{"num_hidden_layers": 13, "hidden_size": 192, "num_attention_heads": 6, "num_key_value_heads": 1, "head_dim": 32, "intermediate_size": 768, "vocab_size": 8192, "hidden_act": "gelu", "norm": "layernorm", "norm_place": "pre", "norm_eps": 1e-05, "positions": "rope", "rope_theta": 49500.0, "rope_fraction": 1.0, "qk_norm": false, "attn_scale": 0.177, "bias": "none", "tie_word_embeddings": true, "parallel_block": true, "init": "normal", "init_std_qkv": 0.037, "init_std_o": 0.00725, "init_std_up": 0.037, "init_std_down": 0.00363, "optimizer": "muon", "learning_rate": 0.00246, "beta1": 0.9, "weight_decay": 0.024, "lr_head": 0.00471, "max_grad_norm": 2.0, "warmup_steps": 200, "schedule": "wsd", "decay_fraction": 1.0, "decay_shape": "cos", "final_lr_fraction": 0.0, "batch_tokens": 16384, "max_seq_len": 1024, "doc_mask": true, "train_tokens": 134000000, "max_steps": 8179, "dataset": "wikipedia_en"}
MLP neurons of a small language model. Each row is named by its layer, matrix (up: input weights) and neuron, and shows model dimensions 0-191. Each number is 500 + 50 x the weight over its row's rms, rounded and kept within 0 to 999. Numbers have three digits each.
After each neuron's rows, "fires in" lists the words (lower case) most often at its 100 highest values on Wikipedia text that the model never trained on.

L2.up660:531456476439533523550599468489450542515477475546516483564531491463507475451433542392498502436512440443576396473432536518512560560376422459635569547478448519494592423569433586507438486511510476554535485566438441484361512495526511520517454503474574587520472455550465437508523503497470588554563602604504559475518506532540485423452500461548500451530531585460445491521506519554463478519481540522528482536455521565552482490542474481549556440571434550506463433445524501494501522480512536451400540527487585567473586478504512459488449435487588531492489535410496494468517582387483470619
fires in: "of", "nothing", "with", "everything"

L2.up550:511456457578465484505576542510527435444483524515431540456467477531462419482521508546484524460460504478470472519464458481557432413471480498332533493438535569522461528564495580513499490476453403448519521530381514559470521518334521534478547425537503544581536451515536411547544466469464478482418461557595512441505524502467550427602492504512557443528509464493534574505463496501552531539559595497541513540564440462499477393504476490580530605510564512441608483588553469520561562376549483477525563490469481461475601544551437550458464446437467510550468433458556450484445460533466521538
fires in: "of", "are", "a", "eighth", "to", "was"

L2.up124:552495538546504466530470500428504535462533470478499502480517501505497552530412520380528510454425439462513424486583458561494482410484525596455428504501606529556470466456504526511472539499507474433517502485571391546498535512457469467506496596535612506435584450457406473410483541465525475536525498578452531463586541534532478421493620622507483571459439549495508495394410552472491469428586565533466427520541403553474491595451539481404505494579531501518454452530590453422479561519493510464529545455405498522574570427555481496495518526413575471470565474496512574463461534467466532506
fires in: "to", "of", "were", "are", "persib"

L8.up436:451461473489537515454465567544517435411479536475472531567472478436473499436469590497474413538491540552461518526511471551527612456442493567497513424466465423470396518495493577496460512478518509498555538524461539455460625513502492401572537449535475527529469485469608489473421435513467494586502508458596498482485431493491531455552547464482518431430534565488531465558502611532553533526399534445609547521546475464457490451482419505560576494395454518519490447513550438503483576608503618459442503501565505552620553548558471553508528463549457443490575476554507462447463563554431610465
fires in: "not", "would", "could", "before"

L5.up333:591418585551454453487503488509526525410509533453482512563502462606505491519526508528492418467415541477437481495535527494556513539554499455492375450453560430441529521558435499452486528513548447611548493527522486493576478526483435465562482450501522580499470467507541554430478450517471544495464518545541579551556451520494513511551442480591427520475491360555517413512591501568497525521472512558510572460426465383521530462551401422498576526418588440550573494438503543522566517533518509450459458516403504462411473478580484516579536442508446445497433542530457432515452561375534528564
fires in: "a", "this", "the", "aided"

L6.up738:429468469526472456487419573495479495532388525482521491445491355537459427434475487493572507525545593445527615428576509425441538529389497511490485538542500556531390611495440542482569512454516508489604459512482393422473465543539540480531536593412506544558532495547560517513538453543565553452530510505390551515502500494476573551474549489452491551438446463541495536545491465526529509464526472451468525589444539449510417554525501481453515420537471453496594587497521522442512486583458470512440448510587499475483460519480525515510545509541519430562565576545524492510521539346570500421
fires in: "as", "time"

L6.up333:439476456473439517509506616604468553508514502504527518510567559519458487570484502480538516510443510496538539470506579492563552542545516558479464441521515515460500528502557471453498508418485553609548511416598524481546593418386417477411537568499557543527438462506490545614459484582553440498564480536483531448516477513436488525504538415413459515487459524504460477397471534512619488487490510476494465528483496445410489459499493496531570507532469610547395417609557500384452443593512474384529428546476493503407385586478494486490472441473500532552496532483509443460489445502422555520
fires in: "was", "were", "he"

L8.up699:452487525527473523478500502515556603427539551507548516491540521415460480550643496409500488444580493458519433520474566549519528535519572471534507471456421542434467542525500541401527534440468425511560516549480598570457488499420547535391477483557547491582519490454488462576467509582565546487549494519543431465471529371455443445498492454444468524546483606552440511461560483524507538518491564468523545495461508487609449519548500474585610551479466545365432484559486461486479492586515560446436444483489505530403445498530484459549541570483540509424446560559469458477507392523482456401
fires in: "had", "has", "be", "not", "i"

L5.up86:556491522468441487553462518527552502511493445483437486497434348494342350474478514590539452474440501472490556366516490530487593460510492495474363524485595501514469555612545521520454507536522496537511473526483505502594490458521588412509514538529571422596553544490540556537529495546500565451475461528557519553585556525541458555542559505501554471452529398512486543482515581493551540476395493528434446503535521528509492461414480410501559511431538442474496503526408406552493451465606557496469553537499472447499528475470508552509510450514532450502480443544549433498483517565504488400
fires in: "the", "same"

L3.up141:452435508582502451514581520563535530623500438552483490498470473550453507490487488439556578428604541474352510527462551522520554480550534520459516457538451495452453498498467528537472511474461520479510535549536549546503461418498488472506564506557478481377394482498449510446515540514525571492362531502553453487528380471488449511400494552489535460555540370497593530410584459569502460498560564453578461500583568485487482478424569524458496493507592463478562477543543588482423518510512472442489458576543500592405451459508456474424505512515631480471482519431545535524486568506552515515
fires in: "a", "one", "many", "most", "an"

L6.up752:520494462476533571519444467472501513485474503503457517535561532502486535495515509413500568504463499557436467466538605477570575506483441517423468401533524553464524606449459451463473528459410579518472609552504566491513578549415414549555490458548523511510517493479481599479428423555513683507548482563476495468578450414509446477510513501501508538445385506501521598384485526612511518479539532428513491451545463420490515464470542496460567521507531522454508455559487502434441585508497444467545503543385508494522489607569451457442483534488471498435488431475523516495514439597638483474
fires in: "be", "was", "is", "had", "been"

L5.up612:508407413530517540485570576405484472481457585455448589502546468506509539572512496513423567528539502524573570463525472434383517476566464505548484470439520533472664524550521430585514420429518497460497524508461547438497448385527424530505507404441517591508473517523522503539487442481544544485470486563539511471571453518497454456605493517454526465435466556502394504468468591488441586553511501444430437474446530462535530510597571548592501420419541542416529468516453572472513519522508629542448505494535513552544428563493493531537516478495544491490535495523555536507443424422555480462
fires in: "up", "to", "from", "for"

L6.up235:540528456384563532509504497502440530461519449513516514483543545542452475506561456470463453524558545443464543511435561497510395493516449622469560549475448475533465460551393570448538515528549542510531478564388496529466443529506512455492537522518429390484524508492495507449386417551579588567592490472390501446523432559509462462509509448458494556537518515529507606500526481536471416559460481462563530600456436514546520538497380571472473481455478481489467438507521524461442492578533433424504466542513557505512489476497445520502418566496609661514491516554531506515523562492373443568
fires in: "however", "known", "name", "to", "distribution"

L3.up344:532589541464554582489530568434472416520515422462544496452497524419558545394451588547585607512512513491507561478510572522483540432462423553494444521553498483500364541456467536490489547514534561410527467448442488472520529545451521486470436455494424381509530407536489621428486572473514568393534480509544503564503534565423502459539542533516446554515381535577517449523431514507486537514479451516476429496464525487572546596526478501512568575468478456418547491561435531540396534543452524480494452495516488485585542526589473515461528506422499593461567440397516521486519469515505494473
fires in: "to", "km", "him", "ft", "it", "mi"

L2.up661:458566491498559462551540582479547623543575497462481476491519476589465470531535472494502511438485414509558538493527568388516466447587553471561561459481502475459509552494461518551524463604488540509502486485403501548571543611504462419506454548509558683529457465495600467417537367505460521447489488507468536518499486507597491388442471542379522486480518587486491492398393467464517532588533455511521541530509520491463459515491522477465590475479593488535464441498485521441458516454506490550414474462538530509412523529580464546553477489449454475495434518562591567464470449531460490462
fires in: "of", "first", "history", "to", "not", "diocese"

L2.up383:429466588451503546501612537508581452558509413496546537456504499420504507426523563410473517594506507483494603563528537426510435530468543518521486468498426415536465453380578588480487505536491557529454520473542493470453512641494518538427551537486569514513495519468522557476541442483485453524540410506469491439510526476446519556466568504476551544522452509540442556479386520470493460489487507470466453528503431384470409437526485451576499498577532499587495486471427517444614573458463577569594553538531485499532492515394582567545446504553533504472544524419482538556430479470463550398
fires in: "to"

L6.up249:535361553459399459433446497493514506488477477517396532457433513416589584604450537383503468504531388534589450491521479579527516505515504500536383476518507545468556476527480532470537506556415499533476547484472521382421535479610427555538472526569439507424493498538459560540574504581492537547530430519530552453472450503557529527528514528489447530465458450543422531487471479418560508504555541437552453428422429513483554476555422490523541486552614435480621437537540578502536468507463599442461537504449525509421493531540517461503492513493575506503531478520550459578443558498521481521
fires in: "to", "for"

L5.up440:528474438507516469554499456508512362424474435436546453463477496507537420501613614487463541536508513547486591457459437611575624429443444542468499493569503481529495570482444445471460362498445459496513543501540495455509517507519559585525420617529479448402541462483491484543499501522430539482492586533518615485506499466468492570617589504526513516469521480416487521435453458464513532493523518544503503504552468441522540483527523485504600534473482558470469504389407536516445504522466509410482525531521534471473465479535456553565480456434417619461408470496474439504480598542521446453
fires in: "it", "he", "of", "are"

L2.up119:507530519544495575486530464454622551510506641548451418495488541575521522568527553549538471486626543567426519490432386478505558493487436506563540469469450525461469506507530482530416490469464574490497342482521532532571440519535603406538471517532460493464544432514416556447502548486417499455555430421470454445489472510536501455542569522538428501533434455516516527487563571548551577510496457499430485575558465514522552503461499493456455450408460498426460429509584553496446415472510557565510417494453405568506526470474527451439509468431480493612484492503536489425467468576494546546
fires in: "not", "by", "a"

L6.up633:517423517525467509474504477539594487482451491420424513500479526432464497541462566506499529506536472429494431498560450564473554438462533433494447468471525570529474557462510359449515490590482582557540633580467544534479465478521473479582483439524530586513466502502558513559449428543504485511504472493472566502462473547582518461433440569577600497534547528616473513480440539471490554547409425433460461497454476455467465493497444419491548399516450592440467508473593602469532446471451528499437475482492480550535471465563433576595536407505561539409527447505533539443459612434468547533
fires in: "not", "to", "t", "very"

L2.up170:512374465494478492459565527491524524556494547478478564521498486515484463491458616462513518567469587540505464516454551419493441518460466514526536509405493508511480510546602445509475632506524444506500462374514481500475472472450438544499538477385514520552562458540406562517551563535525461561480479485433447478461573449485462481501462442552446428468447537567506540526450471548559481589486432414443463536517516478472500514521440478556492489409468423555543516530585485497480509569515422522520487386526418588528427462467439433534497505438576614545621476506433561469563610592451504557
fires in: "to", "of", "with", "by"

L10.up135:533486544531503598405358447474527500639593513518418475547463486512335480466539478612549415477455514522468436530469552442439551464548517526451520460443511418542494447551445579484522491561488527550507507460525486509552455441518496524487478452481468614522492426382503507505522431548514610502538482456513517455533438461484434479494591460457511445538567456494504495434499545512507553524422499443470470553487526573489515445423515551532547552525555514533438532530485528516451515470547499482541562475560433559452445543618379498525547538549493549544453587454433465553484470524478550406
fires in: "an", "most"

L2.up56:532433540455474591602510541412517493419496435614471526475499523471515495486503588483546527546497393523508402524483385452472457370451442472513398515493439524552500453548470526429538549534567430583566560418437548498505462583476501502542436496483440414583529478521491514478539574468458448559427551506447539471511496490569503568414547506563469566566566438552639444518476467435445437544516584435530564468536540506517559389559488471485456522559473427468499521519543472466482521470565536503497432534564481445487536488580521393472451536511490473487465457487492470425445510528522515510
fires in: "of", "highway"

L6.up463:492459457452489543503513468524584502553477497582470497560587414490477472552379555508423486505612364471472469483581546597556563552448547486499464542563521432406596500536486483506452549477458566535348520482412555537509494531423542522512555530548503494569607459603461498542532477476530460433487523563404573480532561503466539489500537452471536514551425499524542432496480501504562503503504481549432555449532523466517394520469498477527568490502428544484470532528552476487516573425400608499536515445500438487419498492517465494422426454396535553500492505456513513486512511476499411606
fires in: "and", "to"

L3.up352:488518438548569453482542513463502499563490480466563444534502416563505529566480529391445574557556534499474512445527479575457507562485431513422416350495463511437436510409500518631537482478469430485542375620535606444487440532529509503476529537558503612466523520527453580474495407524509477542456563557498537507499505532490456469610488514396474490546490548474528527412550536597543470500526552506568558378516452487492546476465549520405512409494529535450450490521482523459461602501459478580518459496490479476487489476569550521503590442454512424524513559570592463511526541512490482475
fires in: "would", "is", "was", "are", "has", "took"

L2.up676:442501490553454546518533459579616546486423455491528452533473535453537600422548486531511553507435429565516376396505586473611513509487477499446528541490485510474488505546463468536478473450531535461545595462501480491459562563425425371539436496506562566542510559502524475591471509481551532536518518444432556530546518444560573472513508551439594449423484503478517506442420509533422505428536500438562524394486525507541445478532482575648531476471585558589558493520497488513550561504382566499488492502485475455513517450477502492369514474461440559541501460480478595547471449446480529469
fires in: "to", "the", "last", "fukunaga"

L2.up565:552494553493467487476513512455567484616611564448509563467585414431501506501565531522561487484503573542484575466548479425582502479519487447535423551478450417487521507510573528502553428509426474456483437507436467427577479496541533496486476480551424574504391584506520475462479536463541530533480498502446442559515454435544468588547475530421466460575489457486514525495518414427422561520475495522507511454431517563485482480569418428607559545373503513576535464468512442522540524509480408451494440515540534547572531479465458533524475458431503474633467584514494513633500408531392483507
fires in: "there", "before", "war", "to", "date"

L2.up743:406411476439441605517537486493529590551520454438546438500501439571419531464481574453526532431511479523398561534446491481569448362535493561468504525483485480562549564454551507479442555465463544436431445473533462465445481604559552524467578504571605559495528482417518600475445512581471445532562510492466589539542491560412421459565452485550457502552472523513494497460352505450534459438547507469499496579591413565519480440560432467538484483578555544561518470547471511456534479495484582425487504449458503471538551499476554519456509463466487480490576453566538506512543449461455492568
fires in: "to", "of", "were"

L2.up675:539432473475518546556500471447528541547519591535569577519510463519511460448528583519549574544587505488444439473458456494460533523519490520526500598510509553533597473433537504398548488536566513473480421482466415524434532467491556483448517475498462521488434523507475539519533506505505475564450466552554522529570460495534403431512514497562445472521522455446497468502467386598533436542540559549490536555504511643506507504594396499523506544530450438496407358544467563454491555569491504368483573519398543357464478529549584530463414551472477499457592516484466517443517456486402496509
fires in: "of", "aon"

L6.up691:421540414512508462454500479469627566544489505583560471552506488428557469539463485508590515444507530487452497475495433493432488439487545526494464499572591464508485491566421530507446503477361546507480519597531543537497521540479523530565505439439514388493481557446458456498386441535531596533535552484526516502522475528480570473514479471432515535509514496533583419522472498479441616574480547452453446414562505376458508448489361453489533553580521516428438467440558557379516575483602463507526607506472560556488528502504532536447422560455561501527493497462551470448497540527465468554
fires in: "a", "of", "very", "great", "good"

L8.up649:531427504446551479473466529497576550550503531502470502509498440520496603527406521458548449558564434467529482449477499506512562526429423516451455470460493439484517535529505438519478565551502586491460550447433555521403549524562498431604530497551480553450582486535543535559454425474427446553579382524507468428518410416556452528394482455485516496409497603572519515472469447425485433520395452508574551524478531431496492600573444512582470517428488464532527473569552503526504497492560522478448523486537447587521548507524460482473503377466420489512538548448557447542363530550550544505
fires in: "to", "would", "could"

L2.up262:444445549578476520505407490511468544455497448537506529484545438415456436381515464513533479555583488458518463525544541503510456563393454587507459512530462423439491439485453563527445533521600481548494420535594489487456598592467489482469547429458572493526504382535486517488521490392518432538504570561506546431542409516517523532477497554537486430512476551525583538640457489477449499512565545560522495458483478459457502495522523482523523474512410438511487496537480421501521521522492569458575538469592593485423451455510453549429534585423583506446452518521605489580438595479446561474
fires in: "with", "because", "while", "than"

L8.up303:543478542479450484560518584597523497601532443511456576398500508444476489583452502516478465596399461573475438438473550613456569399498547444432429457523474502535397524526533535525545464543443433506481531604500507506460603512522455505569560576474453499492396503521572477569418421478510499497572547591499397528461591441506553464496454545476470522512527439483535517489406471525484572495536487534531600598520523434504556478526443418531529473424486461527518482522517504509540434484474533513452477478525505465494502468548455426505613565532482458461499444568537455532452519454431420589
fires in: "3", "0", "30", "1", "2", "2010"

L5.up122:487462535486589616442425484593455529524529442587492513533548545545529522476477535513497475553544538534456585467529562448445621533534480493498521468475473422539452619472487496483518477483511450422496499607534573561434468521497563582546526549500448539520489503459388549514415499557477532430538451483485505469549399431416508518369551403431583507513478454488537506497499437430558482386491484496479441607521551503558531414433539513470454441590474463494448434515534536459479526457534553444543505496495424532480469521429552542584573466550457600481507501526483438457495450530594541524
fires in: "a", "as", "an", "first", "former", "part"

L2.up167:526478517413408548577553520500534626428460592528506363510496523489462474490460481461450527487533485581507525432446447489449539458485455526520553545561496512425561489529486507552494500496500509503510464502493468439526518556398498417485522472525635547539521392461522518471448548496483462481503542525586515482484458499545460408495520523560496600458524460483516442508564499475503562419456518471482537518560455496482400586507523515498518538518493553460494328449527598477475442593437612504409475505496582577474624495372515529429572492487478535470523514484582428484454559448467553533
fires in: "of", "from", "to", "suzuki", "than", "that"

L5.up728:455437486459493475516600506579445547440529509539553488501452490516462516480506475476495538445486479546520455546530532545397423494504557473502477592483408495480426568494442536490571544490462554483535434483573544505491572475532515521405595445532450421496517505501589389580461474625443574551496518537567451477531419383544466551524504528468535560485450525498546578504449515528524550520568468565479501410527537565583496452471508512509497559475464530491412398410460545476528422523507476417481472482519618531428567428459478449489501420554504499480433521552564502452595506555475588374
fires in: "was", "iwo"

L3.up378:613418561438492486525460466464533437512490485546413438456553408532450468537505542479465468527578510495506573455532435577504540519441478597500486449535423578481546530450523493558455457580511515462581581505459592484514391501564451529550507532542424485448482551402470524512535500494484542524553554456420540457466523480589359523595494447522455492519541537552443482454509510477553490485451513424476537458498452502531447447545526491502437550455500539535520429513402585419553565432463425497518387437480530512497485519458388500559490506396477546567521615482455486505504506520488600407
fires in: "to", "neo", "also"

L6.up282:512429559542469504598544605559465540538472589493494532517543609427440534515525564537516538490499499523480448523501570402476483499488544454466463522565497551562444575399475544449528495493486505558579487447493539478518533560450475471515451503588535472449501493482512483444572443486559641550600529484418485407536428527526471497544563479617516524412493504513472431495484487447506489454473489482571605540477549476438462476550448449510450548483526503429481495490518480481498507519559520366552482527345546459336433509570531508495468450571487527434462498504450504513528458414563595515
fires in: "were", "was", "the", "s", "1"

L6.up577:499505485520499509552439597445456512366449502482415560458529497482431553577578560528475458531489511523550475466527532516514467547528494568534402557484508510511592526530418479478571493498385596554559461484484523539515434540474411561589451461541610500549468493468495479478468601596516536508478419552567514447491473420423522449483463488470567500467430526553372433529425492420604580566502485478468457423570461480485523544496511437542546467469590590439454443509438499545460539567431524542564444590436515450512492488587488494505518407532493464513440544567506479491485514479475471441
fires in: "to", "not", "t"

L2.up71:576452446446488555566490490505517524499519434471459394546467510551629434438616482548527480496485505534546453494484531478537457469523517542547564538545470543578462489555439517470454538485503545513597378525415503468484456454399523546616520523490454519492551365452503487422523534517501473476562546483460503510553422510603519517436536465629524566399522487570517403580511512428503535512492475499498509508442582505456491458524453510560608463575433465510504398515555513477482574516563536527502476513491467567532569445446457521410449468385477564530494445468500448553564465483566436538
fires in: "of", "it", "to", "inch"

L5.up491:506425567558397433531539418532473488491495461528488470560555528425563480486488574497563567576520501426458451470503482419547597443421613520453468479526507505471390493503500528513518561535524463586631461521495449507482443547497512471516431579456534532492490482566497504563496470564502630497592583471445475502549510515485427510489504504482478392494530486480546524432589517480492574487464518416441508495484471405400490416449583534482469503506537464592528506469490493478549570569515517481555567457506568577478499527461546564434556406416547539513460510427500464490459568357498575509
fires in: "the"

L2.up384:476494430471403453486502477535510396415446457512559506505550457456490458448447530477498482518569579525551479352529458536400508591500527555532493461478437423573531448589532490414429565620579355516441507454522526545531571447591546441464512491547470579570472509461573570468465544470470521549517476502479548530520539476553502499482549439524456551523453522477467516458486496547448530460490445456585530409537516492489420519470413612488522615463489521584420542558493606506513468509437454466484538449506553538448452439506541444530492522459455536484483465502546500530544431473469523385
fires in: "second", "third", "fourth", "part", "seconds"

L8.up255:558470466373440534502524497517584520477540539511511511539420490573394503469513529534519493478460490477437573463479483542496436483516592519537420439561587370506508469509415467450424511478506544542505406507522524415502533504541453577566477526575447592555406508546613520513533417559422379496544454507499494457428522433567486483469479601516496482543539564458436526490586493477546519531498499437524547495557482517513418481587395462512574534481558397517522481404437521526494588552543492468587553551425542487459451520548453476473543475479468500466482552458473461546447415540413470521
fires in: "of", "to", "from", "first", "between", "on"

L3.up385:388426445546576481537585561334480451433448445460506518544596452488544551537475451426525510482515504453510501501577555605485550530486506499475488547488424507534480500602473543528573550543497550528527506565558504524489497530522515514449563451516411399468490517420424430477566477506492517504506548548455544476476468434482460506580432530557496421491533563530514573456519546556447487475478565562489475457570522404436438433564549481557535412470427487459463473481501504468514508537481378418494538466514539548489380472455506524577472533468590507471392551500591631494509542535469533507
fires in: "of", "there", "however", "it", "despite"

L2.up378:502389544535529635403479531531519508465536438478580600414458526459466578504415581481441471538555493530487493508437429522491482489515536579515432532466428457519537505488467481532497488547548505575443502482529491508524537490507444577493464463515574475483474522532481544471478378505513501511512468584421547477553538440547507585430487574468477556522493540565568550471459559572440491433617472509491564453420444517468429430519430565606506441473536504510618428483450462488517413445501540492586470547506562563469552433476460495567541439432467530435477507448586513522537429392466576458
fires in: "to", "on", "of", "penske"

L2.up290:596469460552418523476564486487529485517502534431505472482417574538448427447481587456460466428443475443497566502472451493598434542468437426518438602560480496460557536516517598510470475504445457501419564462444517545533480542554630463524453475532426413564430542497477472528574469464514526471491445525572487484536554409502515517543522481503585535453463570546518536463534488537465557465461446437497551532607500563550464515511484495529500457552468589582494461470474438489455472547496523591518488542503460555494555501528534532498496351448497510571429617540574335494542518510471553416
fires in: "of", "by", "isbn"

L3.up177:546520505454598470526575478494441479476523560489530411430459513479546474378446452534539548544575491552481433477537484467561524449528462526429535648552498568481447554492490567540559540387499544535499472461541499491518458463546461529573488442467554496556530534403499538498498515523502593507551490416517530498576375524477503577477494495525554523571438499400472539488456492483404555501490608525502542445511517454525496487470474550530408506451556493512531439442540437521412574561445535431553456520579460476522476520472556444563519460410527455522496452540448575419376489594552409564
fires in: "that", "called", "described", "name"

L6.up542:408453344436463604577544499489533537544478524502457494513446423565496492460483529554546519467358495470504450503448606407509560475439452530454499526462416581510499474539485575564469509524498595524516460466578453483495574504451537612546483508467541525501515522458541507484422535506512518467434579407546622504532470488458394502609520457486470577539530458491561527477476477520509518455611549493530539557431542490418428366499418497500594524492521455546492449507479586446454522588568425492476471552499490468425510550568516415521512514501458487523514534464528461486463483516528569515
fires in: "he", "she", "him", "in", "september", "october"

L5.up89:583395443473427482382525452438471567551511540556483498481458465506401528542421470531456474561536509469557549463579602491439451553577462516546536471529518442440530443663494509499513457451468580509557502492483486560473444462543551533584457503549518453507477443510512430532457380543432584524496576495461503511506509504496470477469399499573486480574445444493453487524562540527460598468552503514404534400493425481453527454409535494494504548466521509502523432546479512499522611458477504471525536327451462538438487516517502553457536490556522544569528463530587457423532497423548532512
fires in: "the", "a", "in"

L3.up671:509550489532492461505468539586561495496401440588483556411574446362377471522622526500510411523470575518473602433478515455463397507449522436505462567530433517512429469499462512507577538451477446529530529525481529508505562486556573543656572430500490518518469495559441568459464481450592524517546530565509512478403471438516505481462435520403428417466490530532515542556480559516429502554498370449507492589423507537530584560511421489504578501505456516487442508516417500509528507570534491493481440483606554491440504484513510499574445441502506470492560494502484508443556516553455509482
fires in: "as"

L6.up378:529397522507561417525457495507466582519343477500464473457391462438456604430516594504504524525576524493459572446505469369500565591484446495455510488516536518480451424594476439546447494438477478542515410549522481400422395587508519438424448535470537470557560489537558425475531557565504591503484489553491493491473491530534472508433505505447484517571552527486556507511563363457530565563473445471547592603500453470558504579459484477436479452504440456463610466480570445525456547538430513522482504542507465548470518534550450513528553558500518499510506554443470541527491581496487481479
fires in: "as", "des", "kiss"

L2.up83:475462491484500590492435448516464537433563415582467557472496474404516583532437537511488497446536457490567507395512524499552538434539603586515424499496410527433508518535459531478522510436520571493469469496555495462505564510517437504548474503532549527518556506470476436508517466409538500456469513525451691521530511511543451537503530354459576565521508458545535469438538475536440467514415512466462544467438505497555567422497570595523484513527550595669501471494511545473518572518499508497507406449480502399632566594499508469455504530526409490451516500445504463553501476423506524524
fires in: "to", "the", "on", "pacific", "their"

L2.up539:401575449489519419493610523432509509584536634510479574484629439384522448483510496375483555489475506456569513558512521504460506502551518452435519498523457476431416528559484534498522470472530435547503511410558501519437541475520516439537429549559501517564489577493450474523542472573502556471625540473505466560541548437537522496491440533562564496424446558565517536478431447495551503503509495554517480571542543472478363479467507498514504426470480458518483486461542415437532476535546410491552459503555511473509433424543478534507450491425475498433387615486515546536527636500566474509
fires in: "for", "s", "of", "dirty", "girl", "by"

L6.up95:645431571545500522564501537429472454445407523517514495440370480473558489488572496468579521570444618518485464475553459513439501524483536464423511479516467434426454548515498464450488513521485606529503424573530506501548435521455441515474529530538476636495374409575426453455549515460502600563533528448416463624532493456537420520520522478508500470521496500600474513431496556409607478524536527548458482508471557470520453473526559473456448480509468505491464483566474476513408500459561495470536527540499525555395495521467518559488462513489432487442527518394589525544535468419452450460
fires in: "was", "the"

L2.up102:520525514515582558555499528446526555491499541469502556398482476482518491500482517506534432370579455518547540470513455506507515534475500506443477502484467508563548530428395484519449541506538556493456511563545513411424452490536562360587509515453545540458482515404506525516539458525454582409413532472480583485624519501442496450434455487491459573491469501649511489610461580446455524400521464492498462492479510424548514454577565427456581394400477504396425503528586494492568501623478507470433550483474505459508506553541560493518527457516499513482535510403512495535558512518450516416
fires in: "after", "soon", "despite", "fishing", "when", "while"

L3.up539:513449524440536516504583498450500546481478496456593472465533512455519445503509531481537546458516499523478572443484520568470505475407518531483556473423542506534386445569506524469428456479521474502358521527437512538493557465421514490480543450569438589460476435540408503453538636508422503547534490477493496545458461499534445487505575446509491520539438580448546466448548434496431480453533535510652524508526525535540522496536485493476587535424483602410511530476504499391509548604507458451477434451627500539525556452602558440491469577497402480455480535501552394522413509422579516490
fires in: "first", "second", "seconds", "third", "all", "last"

L2.up695:558385488549449570562447440584493387470454470435477546533505464457494555460521581520494472487448490493576461518473488607456513468455568447509424625490399547539566444406505492472530644460486538544524568455397570491520467514453550461486499488484496582479528481538444536545454533418566449474463418573503628500608550501473503484501489536521489487482442415581442486536488396541493634522507549495476594503499550460529392571468470523460544516493527524556475547477506459464521489480424521491501410467581508477451515472508582519511520557519484512481528429498536448459590496489512548550
fires in: "of", "from"

L2.up281:502513550480575482510479534448507517497502473484467473548555523558501519516416577394497475461489365439511441542490474549509561446492376477512455582565510547462483555523511557614498453422473417500498514447538535570580553550534558516560482447513550490522529489495456504472452492532458512523486522527553402550555517555479411515557490413515458489493439493471625531467472524570486545597510524431513404445526430579548541531471482463508546449516549475453458523602440336601486491512480571507470529496616413474520497409557486520546468536492545476431471468498450522512523560343473481486
fires in: "of", "by"

L10.up348:570488489534442492537514435530419530489534474506590558422539480526406511399512590539566466538420562502433568525569569450517555450496464453425540519443475579472541472586519531458563477538489519349568487360437457492538467476548438509516460513470413466564439523519532432494573456556546565533546477537496599397495509478516451484446552437502490497545571497479548502524446520445497462554488490497435507543455585417585428503448577480431604575469554552500554488530530507501470466510542464509505496522440540493516438506508560511553605507391524476525485572428487533466458528534528478387
fires in: "an", "most", "animator", "the"